From a checkpoint of a small transformer trained on Wikipedia.
Size: 13 layers, width 320, 2 heads of 64, MLP 1280 tanh GELU, vocabulary 2048, 14.1M parameters.
Architecture: LayerNorm before each block, no biases in attention or MLP, untied embeddings, attention and MLP in parallel.
Training: a variant of Muon for these matrices, 231M tokens, 7053 steps.
MLP neurons of a small language model. Each row is named by its layer, matrix (down: output weights) and neuron, and shows model dimensions 48-111. Each number is 128 + 24 x the weight over its row's rms, rounded and kept within 0 to 255.
Before each neuron's rows, "fires before" lists the tokens most often just after its 100 highest values on Wikipedia text that the model never trained on.

fires before: "n", "ney", "son", "ry", "ford"
L8.down16 [162 142 122 176 151 104 139 115 139 138 125 145 131 183 191 137 142 128 135 101 111  70 157 136 117 125 156 126 143 144 137 106 162  83 156 165  55 124 134 168 142 125 144 135 112 145 131 101 125 114  85 167 134  97 105 125 171 117 158  95 139 147 131 153]

fires before: "s", "ment", "her", "t"
L9.down925 [146 112 145 151  93 116 126 153  98  89 128 144  92 123 137 126 124 133 153 137 100 125 110 155 126 131 131 145 144 129 137 111 167 120 127  93 143 147 149 140 113 121 179 184 139 140 127 132 126 126 126 112 139 137  82 136 125 184 136 132 144 117 116 124]

fires before: ".", "S", "p", "tic", "K", "E"
L9.down170 [131 117 123 128 158 132 128 125 155 124  95 171 113 148 152 136  53 157 149 129 116 130 167 127 152 142 120  98 148 116 122 122  91  91 137 134 109 133 132 114 159 127 114 126 144 144 153 129 130  69  85 154 130  71  95 115 141 165 148 130 134 115 137 119]

fires before: "ian", "y", "ist", "ic", "ia", "ish"
L8.down410 [134  97 174 119 125 119 161 170 115 118 172  94 106  95 157 142 129 123  84 157 143 159 123 139 129 114 131 127 143  67 169 100 107 122  97 132 155 105 114 176 130 122 177 119 126 138 110  82 131 149 145 130 175 131 157  98 138 124 147 135 119 123 136 138]

fires before: " |", ".", "n", " ("
L8.down824 [ 84 149 148 126 130 120 141 113 144 134 156 139  99 159 150 142 133 108 131 113 112 137 135 122 115 126 115 122 113 161 163  99 165 113 135 130 147  93 167 142 110 152 137 140 127 158 103 136  79 138 167 125 174 119 138 171 121 137 104 107 109 111 109 124]

fires before: "\n"
L4.down487 [101 143 125 128 129 108 144 146 136 124 153 155 158 135 138 161 163 133  84 118 156 103  98 104 111 143 161 161 124  95 132 117 122 113 141 111 111 120 115  89 138 145 165 146 110 137 102 124 137 130 115 119 110 123 128 140 110 103 110 151 140 122 136 157]

fires before: "ed", "or", "er", "es", "tion"
L6.down816 [103 140 117  58 132 127 116 180 139 132 110 102 137 102 128 111 146  97  98 108  77 150 142 124 171 136 136  94 151 138 115 153 135 140 121 133  99  98 124 160 154 128 132  95 139 112  92 127 136 158 151 131 118  99 116 122 132 160  83 152 112 115  96 134]

fires before: " |", ".", ")", "–0", "st", "-"
L8.down100 [119 120  93 170 144 113 151 113 123 113 128 155 120 109  89 157 128 127 103 106 124 159 125 141 130  95 109 137 151 114 118 162 138 136 132 113 164 134 163 106 114 150 146  93 126 122  98  99 122 139 164 163 133 122 117 113 157 121 102 129 122 139 125 126]

fires before: "\n", " |", "ual", ":", " of"
L5.down507 [172 152 126 132 145  78 101 173 131 171 114 147 134 117 147  95 144 130 121 140 120 126 142 152 110 128  88 140 162 124  93 104 187 126 109 119 126 132 128 122 110 159 113 130 123 163 131 113  91  98 143 146 140 122 139 139 155 126 106 149 133 140 162 146]

fires before: "\n", " The", " Du"
L7.down1114 [130 114 123 151 147 141  93 144 165  96 148 182 117 157 105 133 191 142 112 142 137  97  93 128 113 131 101  99 123 152  72  73 126 121 104 135  60 122 111 130 117 111 132  74  99 180 122 151 128 118 140 142 149  88 152 159  75 111 113 133 160 127  74 130]

fires before: "s", "ing", "ition", "ed", "it", "er"
L4.down696 [119 116 145  90  90 127 117 166 132 153 140 102 127 141  95 150  91 131 158 131 109 138 170 147 158 142 124 187 163 109 115 176 114 129  93  92 119  85 136 117 131 125 127 148 158 132 141 164 107 119  94 149  94 124  80 147 131 138 120 146 133 152 122 125]

fires before: "\n", "ow"
L6.down809 [151 129 118 103 177 145 124 107 108 157 130 113 125 128 144 161 125  75 117 191 131 102 127 179 106 114  83 142 134 113 102 140 135 147  82  88 112 143 106  93 134 117 115 135 128 133 123 103 135 124 139 170 140 113 146 119  97 158 107 135 124 127 113 130]

fires before: ")", "y", "is", "em", "ia"
L7.down520 [106 152 133 102 105 186 178 118 122 158 116 124 139  93 133 123 109 122 114 128 138 153 144  98 105 110 116 101 142 104 160 179 111 146  93 141 163 178 147 128 133 151 112 130 132 117 114 137 155 139 163 125 133 103  66 141 122 210 143 132 154 109 130 114]

fires before: "\n", " The", " In", " It", " He"
L7.down562 [210 130 133 123 153 158 151 104 100 124 133 103 114 136 112 107 114 102 138 147 174 101 178 105 135 108  86 106 142 130  85 126 149 145  87 153 107 110 103 120  94 134 148 104 116 181 127 115 168 156 129 178 116 117 130 155 118 140 122 130 108  94 172 139]

fires before: "ar", "ur", "ment", "r", "ure", "u"
L4.down1189 [ 91 109 103 148 150 135 119 125 108 118 168 118 141 141  66 127 103 161  78 191 106 133 132 117 122 157 150 132 100 110 121 136 122 132 135  90 131 136 115 106 121  84 133  79  99 144 123 144  94 158 115 108 151 135 110  90 160 158  59 119 133 136 117 143]

fires before: "ed", "tion", "ation", "es", "ing"
L9.down77 [134 123 111  99  75 130 188 157 108 161 205 132 167 116 101 118 144 169 115 117 118 132 104 143 107 146 149 106 144 129 146 138 154 153 144 109 102 107 139 107 116 122 128  89 147 109 118 120 163 150 173 149 121 130  51  96 150 167  87 138 132  98 172 167]

fires before: "n", " (", ",", "y"
L7.down553 [ 78 129  97 157 168 135 167 119 107 109 161  64 177 135 115 153 131 128 148 136 168 133 136 131 124 145 121 111 136 125 124 159 106 141 107 152  81 146 148 109  83 141 134 172 111 158 146 140 118  68 104 163  93 127 160 136  84 139  75 115  94  97 137 139]

fires before: ")", " |", "ress", "C", "age", "A"
L8.down150 [109 120 123 123 131  94 125 113 110 111 121 108 133 162 109 120 112 127 133 140 155 161 141 135 122 104 131 152 117 117 144 134 148 114 139 119 110 107 147  97 114 116 141 131  87 135 153  80 136 166 133 107 148 177 147 147 155 113 144 143 130 104 113 101]

fires before: "\n", "un", "end", "ence", "ic", "ense"
L8.down830 [111 113 141 127 143 139 132 107  70 137 148 146 164 158 141 153  90 122 113 142 159 133  90 147 138  68 108 129 139 123 181 104 108 112 120  76  81  78 110 147  91 119  97 114 155 142 114  90 131 141 126 158  99 111 125 132 126 160 121 125 119 149 120 141]

fires before: ")", ",", " –", ".", "ment", " |"
L5.down1168 [144 110 136 150 114 132 122  88  92 152 126 168 140 159 101 138  90 118 141 126 125 164 126 103 121 153 136 106 156 150 143 122 112 104 139 124 129 148 112 111 124  97  84 132 112 110 103 133 105 122 126 117 120 123 111  91 133 120 119 151 105 117 137 147]

fires before: "er", "mp", " was", "a", "d", " is"
L4.down323 [140 152 142 100 137 121 117 116 118  95 100  96 135  84 114  89 110 168 137 148 119 147 140 125 152  79 118 135 126 110  96 143 110 117 117 124 131 152 119 103 127 147 114 119 103 144 149 133 142 127 127 110 116 133 115 152 175  96 142 108 147 148  75 117]